Weights of a small transformer language model.
Size: 9 layers, width 256, 4 heads of 64, MLP 1024 squared ReLU, vocabulary 1024, 7.6M parameters.
Architecture: rotary positions, no biases in attention or MLP, untied embeddings, normalized queries and keys, attention and MLP in parallel.
Training: a variant of Muon for these matrices, 422M tokens, 6435 steps.
MLP neurons of a small language model. Each row is named by its layer, matrix (down: output weights) and neuron, and shows model dimensions 0-255. Each number is 500 + 50 x the weight over its row's rms, rounded and kept within 0 to 999. Numbers have three digits each.
Before each neuron's rows, "fires before" lists the tokens most often just after its 100 highest values on Wikipedia text that the model never trained on.

fires before: "ric", "x", "th", "am", "ad", "er"
L2.down268:457564548558456462518375512504464537641440535470469467458604450458506536492489523532503475487555616470400545572451504453426552487436538474551483547430559548504533513445552503510568540491521532468381503488514550391497466502563451511451455474461495465457516536534465510475528493434468488541460493487572541599521469487513513500504551522534533488662535580438531508547560452432528443501488509472527504508468592424550503546476503570483530440532452453526460550528571438459429539459516461604427531460561560509465594486402554392437494476451492460481517468446501427480478538603529517558562443480528492490461480492446587528522442502509555494494541570471484473458561350614426467401492425527489564450497479572491482507515478515647479435486489516446393523558532535498449473568529475

fires before: "el", "ot", "ia", "k", "a", "od"
L6.down523:501528555548519476529506564498524405431491478528465547482428432495572493438566485505519555371482529542533626540443481524487420452545519424492529546463508456512442483590423518457535577517489500425512518437547549516599472463526513640426462491494482440496504482463502591611486568444553501560483425479466489548486582444455461511461602523488470467457495510543491543469475525510566542523492458590528551595533549540436507525525495435515450518575403445411576609465584559489607466525510529506583460461445544545504530519478499355478540527439540520556516470525581503553440514488505468521460526557495423449469506559500515571526521447566534492469440402498453484437479448519407533502444522557426463448490454405512535528528504490471518577435472430485435470534367427528573550476520407

fires before: "ist", "ir", "is", "ar", "ess", "im"
L6.down438:480508481432524563532457477447428451480505531578496480550499511468366541555427426530445503440438554499528480461520440448432443400404538540548453543462560456473462485469464520429522419507522546683467568554510554498487542422443460480372580598439478471438521513440443506453518482506552474551545462520492448521554495447515537507481523489569555506537555444583478487525536457500445407566457558558483519531496523514498473494521524476532537553417502500418511537411487597534527593527475539469507520516581567602539488439481467532409511370490447571509522461478518431591605518460510504522459429601503527555506456419457573470521556568428493542467512526560475516408473467592556529505563498394513490501477465578502551493589512507446522432450497521461551497513459548519590440561457516

fires before: "ral", "r", "pe", "ri", "n", "m"
L6.down405:523493396475521434469486564472463525453345530489541526513501457449455530471570429531501493494571465412510552532463514450490607519555537470555561519526384404464532549504538456543520513452594490552386511501492553396457542441496524499576530571483533542441524520502473454586478484480550479454523508484470481544461543449550592464617496379471456537547487567593459472498533578505554568436485385433435528526544518501536511469535476531514476551427500437450492525496489549507522551443562550512519583638490460443418533459543508473446494455496464455492541359524476467512430510541437487477522508497586414560513558534443501427504553539510538618520535456512505551539486542463502537459488420499395427527564514467528468463579487495456430492496528426565509501614487439564486459419484597

fires before: "um", "on", "am", "h", "it"
L2.down117:463458540596495439489576504547506406617543535501396554452574517554515442467504407602401416566585543536453460589545427461527425551507449562528555470538436513420501635472500532511501478463585532426537523430463497466631436506529468503470475500446504495541566536446485523467465602516516413510458403505520497538535447467512439479494507592448529485527525524487538445552511497434500534380539444488465524519562575479538538528535481485535494504493498534558501438486563555391538468427541511506470510545564493585529441499529437440462437570484438496511528460527468467575567491514476487469522486445459539537445523439497446521551564481524474601479486539596384645539490468437505524508465507583461490576446421423484463476434448545482526422593511496457454505479550437510533461492431476

fires before: "|", "end", "od", "ing", "ion"
L6.down726:541479531438561508578407578470542522511534491455411452546573474543507498514485538478506566554502521505472524606509521537540516455569487506496518506411494369524475553490490489513492520504518474434473462514478467535442565525559476399421523456520486457524442479475487451413451509601501437541394489566380541444550427483479475448566488453582522501512494551513479503536500523408461477502507539498474523439485424580569514536532432642423486496499453519663479583483571430522479463512656530491431378506561496564537515553471458423560494451522478496515412517491543534417569523518390600461467469488544586492567556468514402429629492486483482591541458548501536565520468496466523463472530517551459542538473483443485484450488472441557512499528573495490564522423524553544419502444444463

fires before: "uk", "u", "a", "i", "am", "o"
L6.down350:564480570528524468509573512454523471561514515501508449496451461528545463418543509568545476493603434502540498527541455355509513593534551441383506431510447516449506512556565513484468461519466591509439386536518394486486438527478524506592498465403560536524503479456512414469563435547505522381480440528528442637457567501447528511458482392477487470567455489439511527450476529511452480548490624495569487478494416605446486503599458454577502530426540482464537475423522539445508494545490484479546453526535434491443555494528596523435422476518547532455522491608530465542545480482528503420550523547550501510492520463495496597483514495492596603472488489431568477491528502512418466487572480586494562481446456540411520467509542513507411439526491535518398502548589381492491537599444540

fires before: "ain", "ack", "am", "av", "um", "ad"
L6.down483:416541480606466475528524427485508454538515494566536507433490557532531493470534461456463548487440501555486454498523511549431479392400378523592420503428526531561437468453517487640509437445478503435591520537516520488533413457499488543495492482480396533453483462491534487596431478448492583511574521523507426508449509515592431577577493514467523546550489460425525431467578613520549520432446467486429506413518462571537566562447549584498492417503531449480483521540573561469507522438540475557542477479519520459524502496510493509468476516507472491455458457494561461497517538561576526479588542487532397506491429588417562462550459451413481578608441448524529419422490468413444483544488499447523576502473464640484499551558448499503444506555540601468454533503523540603444485462515585

fires before: "ou", "ition", "ad", "ed", "am"
L2.down812:480503566568451401561421488533466554524428616439586432520593481451624403519506497378477505606526523428486567461546468489486550513511474540515541445468481430541459498537518524488393544450467539445480553514502599506496547539411534474461400487466540568467533488473476455522422530555508544471499522528456540407494530489547474483506430501435579581420478507463473573479573563442505558512612411530511428405497448541523502461496487553513506535422524478516609495515440442638511474427466474511441506605533505571486581540494493525522462568447504453463404557542522595578507463532499542504540417578413447531521486592440499451553393522574485589402445469474478532468555502515491481549493547456533502458493464483443490465451475510493524486472479475560521495476530463497448486492600472

fires before: "ar", "r", "is", "ic", "and"
L6.down173:546560543524466433570509442569562398597404503486539494554466489461522513513505447439500508542591538487465501444460489426510504495562450509448523537547482479502494496437505513428429508515500529452495517417451534455534466530447480495466528434523489591433592531454511473461404335524563545460494570511482545454544556452510429493498554508443602409497516497426491460638542537551584453520433441412536606517574482494580525537428561571529473512432595608465607498464498485511569487506512585461577469575508564504507551475486551486404576481450499466395466551499485464507506542466516533519525461522540494470523430445473504516512534428463458483463603498488512479444487491470473587502539487558509511454483494569539471433482611574478437434588573535560472458389556415525450441451507463

fires before: "ion", "oy", "od", "ib", "on"
L6.down725:411568456515507468394557540428502492429458446479593496526515431477493416543536512605416534470479537448495450503431510482541490576473479485477537437438515468513536438515559486452516572476548383482488522588544499512463505453546449480524534485644573503546538518547429498471522405561376518542447563524513498546561541481490542505537534478536510408527526566540497461464495481516547462485472473519429502477622476554489538422476484490498441502396553501469577593514497448406471463540490471479445485472448424451412550500511561533458498590450468557423402480483523463538498498561528477441452531418498541447519450505540476502391532553492453544538526561612392570526468451615607504548557602585405415492459504445511481531484435548474540560553514505598523518531541506557551444460507504

fires before: " ", "th", " the", "t", "ign"
L6.down572:529403536526510519592516478538457493527577445497499444547498553516480485480503498547512475475483523575492521541562579439532603327511488458542515584494643477558531533432481520538536514496481514575538509439466466504510585488518536462374559481492443535410517465481333593428523557588568404564433524532412430511502483475561421511525458557644498420539447460455510531448421471463471454577420489456538493426543505481542453475559516488524515515441503444537506515568446473486436534498498492473563469439460512471445485502501477493528553502469509518574454556463418481552512469493562462462476459433526446468427433427478479517515572503462437554473483558479564617545500560477474518573516501561520538530432571460526431516471440433513484513466604508594529486611488521499511489551386472

fires before: "it", "-", "are", "ul", "all", "ri"
L6.down224:571494586506545536539389498461514477453528507498525448519482520554431645497517403552460486473461599414512544478501460486558538553443470412453514560493456421469517531502474520571496550505460431472435518486547511571515392430674506507523475457524441407486556537560637550445478546503497479455472465548504454587527461434542624477444458530479468543490530486462522587503480430501466484418424490507554569508484511543462529498409440571590612452501525549450557442452474477480605569455490518471508461536491433542545455465542493528454474496517556474513403533507549404561478495518537461467455505560516450569511515535505449500538502519526494396517652428522578439495496516483447537490566603512462485522450484464554491567499512468536489420515481551459460409547470433525546496467408446

fires before: " the", " he", " it", " A", " M"
L6.down34:426465409499522478578538516527560662482420507438510506500576513430464520420421494457584587409600464499471481490491418532511561538456432445460505503552557537400515460517490480507462536535483448434484454537528482529462504569555594417576412461508483429566550433477535451522530430609440515564474574454499477507502518533591488512480500416484569500490599454534514586499460566505513475567426461471499444528446477456525439606489538487498553592537477595466523541552512472493438488532528415498578421470451591480503476554594536488527529531440494480457454543496438591520532533571514499463486488461467411473555399478487502452446527557421478450447554480546584521513507451429487524548448494490572509448397445433517511434512502581514486550453529492531566605515617475455502455508510510

fires before: "\n", "\n\n", "al", "ork", "y", "ile"
L6.down175:500505425509423482495537551496488428403460523593552564511469529450454445524403568489547420392452519535515475524535444525595439459561471479579525428468465421554443457566507636487475531538498486419560440511522547438530463530509514454438508520505528405449454515548561492568450624486487538565543522410423516580542495529459541495554559519535504445466518493552401532508529420475528477511415526442564463552486501471511533499526573556526538537415438604434507482469446473428416561479547487527427532516517429516440521472470424512507443475591530541597514427462525513555566557491471435467467528514447536586430540515537451490458614519551495510495482557538485508498435497578610463512572527613490497452489503570407455541538448462549517463476409522506591524449490584408512466494479444

fires before: "ased", " |", ":", " by", "ase", "ice"
L6.down999:657570553498471501456516501516533453458576506470479561547466551490517468463516479441423445499538481577424509501560519453526517554519489452467568586524537405468503500508549538434480338508509481530460441574499518499538535476502513555497450486515417454501437374492447513445488575568500458386672494456466442461417582572579479509537506540507496503413567490516551411588448482500490398563420545475435554494512500463531512455524442588471493451429579469610482456439482549565440523565516454594548515491566561599536611483477447535532511515450523464510460502459570496391533516428463567483444522567429451469419586526472537476522505475497472459531507513532453549500554431454463475455535541467509509512469482493537504464527556496501485544446593508548558421409455463512527512557468514

fires before: "le", "et", "y", "at", "or", "les"
L6.down758:458537546505619530503472455489535492506478608477484553473495490519586493371544497486447579529577507607549504434474511422544564455483566468522569576519474557477418474479466421482484569467430535551493491513511561522615507531581510550505473573569458451511386517546599517493453579443522404432402519559458524480476489432481556522456536470494470460525445434512383540539425509443420520397451520489473546554451540437542561536492491581524458512484522529431544495499485411553482499498505537454529543554580602493612505493514462459475517518486541521458457491489518372472518436445536402463467496481503435440502464429557503459547557441451471477546491483500658587555529459468574500473540552481586517468492546479527519477472511479477448495496545515539563447393459422465543523368509520

fires before: "ect", "ec", "ement", "ed", "t"
L2.down310:460481467509465462523419563459528524517619521551513504405532454579413454541572428541474576599586492432491515482564602468508485481481600587467568517515451551465531590519534570405553471571470487511460463439519488522551493617482414515493553522478552443442504390533466528640524458532541545567477436450491516508463494523526540530553519448445490510432543457454440508581512421591481498457443559478523528475440491641428483542532549500451505440462453489601518448569476502406477462518545499535540466594411510487472490434471578484484515543529426438440503491551512523535427481429491442456512541463466579478534602493463502477409521568436523485483479508573495481528521521479473538519503502460481472488532483506436536501486406527544451577447393487552375513525465432510458469545476632

fires before: ",", "ver", " the", " he"
L6.down181:479500516564493531519538549509498540511557499475501508450442530397569518511532414516462577461548378466495564518534580497487464442572498426492555550501352478446455525536514562492578489525530446469506541491467556399414474452505522506612513480553561481509449403591512485457399460472506489457502470540533547544503423509554554520533492487458546570598497530560457589544472557456471428604447483462615414454503355517477426503481489415477474518624539406567477512503488529523477522546445478451475569476545489525499579482552452517481509490469542498442462569507537490521428464510509486408466537492469411475472498563530449618449467506527572432472481535503534606547552522485501536560476438490464565486521544498568485416440605503520476555442507494513569535484427548589461450367434524

fires before: " (", " ", "ts", " A", " |"
L2.down774:505483528551568511539484427595478497488480526519459477451474525585542492453472511481368418463409574376607459520487539537513480530532595526527517476556493479450529537472578404503501372493570411613521483520490530445477508554506586554486476513510534569532500490444509525467490493507467467463581597493545501416551467469511494508503453494491487585578538475411495420537502405485465522530618500508475570456498446409325485439457527564558540451534469547485570509495478537492538531575535458499475614555379560500466528478406468544527539487440545467539461509453436576523555492539488375451502447544566545464410495508485532530517519420451500496527517487406515575471487556364510535499498482538467476462440567521513515410481582529504422496451577511585447523494494525516519524547470488

fires before: "ia", "ing", "ed", "a", "ment", "st"
L6.down470:416510514470467608520541461527517558493581468509447528451458523364465413478538503436525593439545525521464508531473435521489573468523436460498482489513482494436546530590500539575512439492535584584556501528499494508477450545470547644583500406522462593465510456501457419486531504451578593471511483509461553466546455466440417450363507533415456441545431519432435510529612484499482508505468441504503542477452487549476564456505599525478523527499544463431536489497436432452464442580504501507550541472431549547461502544511433494403491487445519461505581567535503478471544451482535471419489511512468522441493548474528578531516455426475589420516548478459529523505458518541483623434523579518471489444547561563537589458490424673437515568458466469529532440527460454422550452548567545

fires before: " |", "z", "f", "ver", "il"
L6.down679:554555439395510399513520533435521570523521469558546461415581547448531550590454508573525545471526554404504542560413437556474433430551514553507598467475459475516490458479477473510387484513575447529502435578501447499423444479509467572579529523575515471510492504472513417410470553510488499565514498525513419643489572420532504507555444566509580514552434545588483530450438501545524360493422463575461436534449545526491451503466463565397497509473441506513464547524523480479546559554545459525489456531481469424541530437534456460454433450466431410569535409508439535418588445538593462586480456532643515479457540561471514432508583457521582422512569490479588474478531578467524391525486517487461546463545547463485493486525507468501491485493475504490492540517559521470531502536495483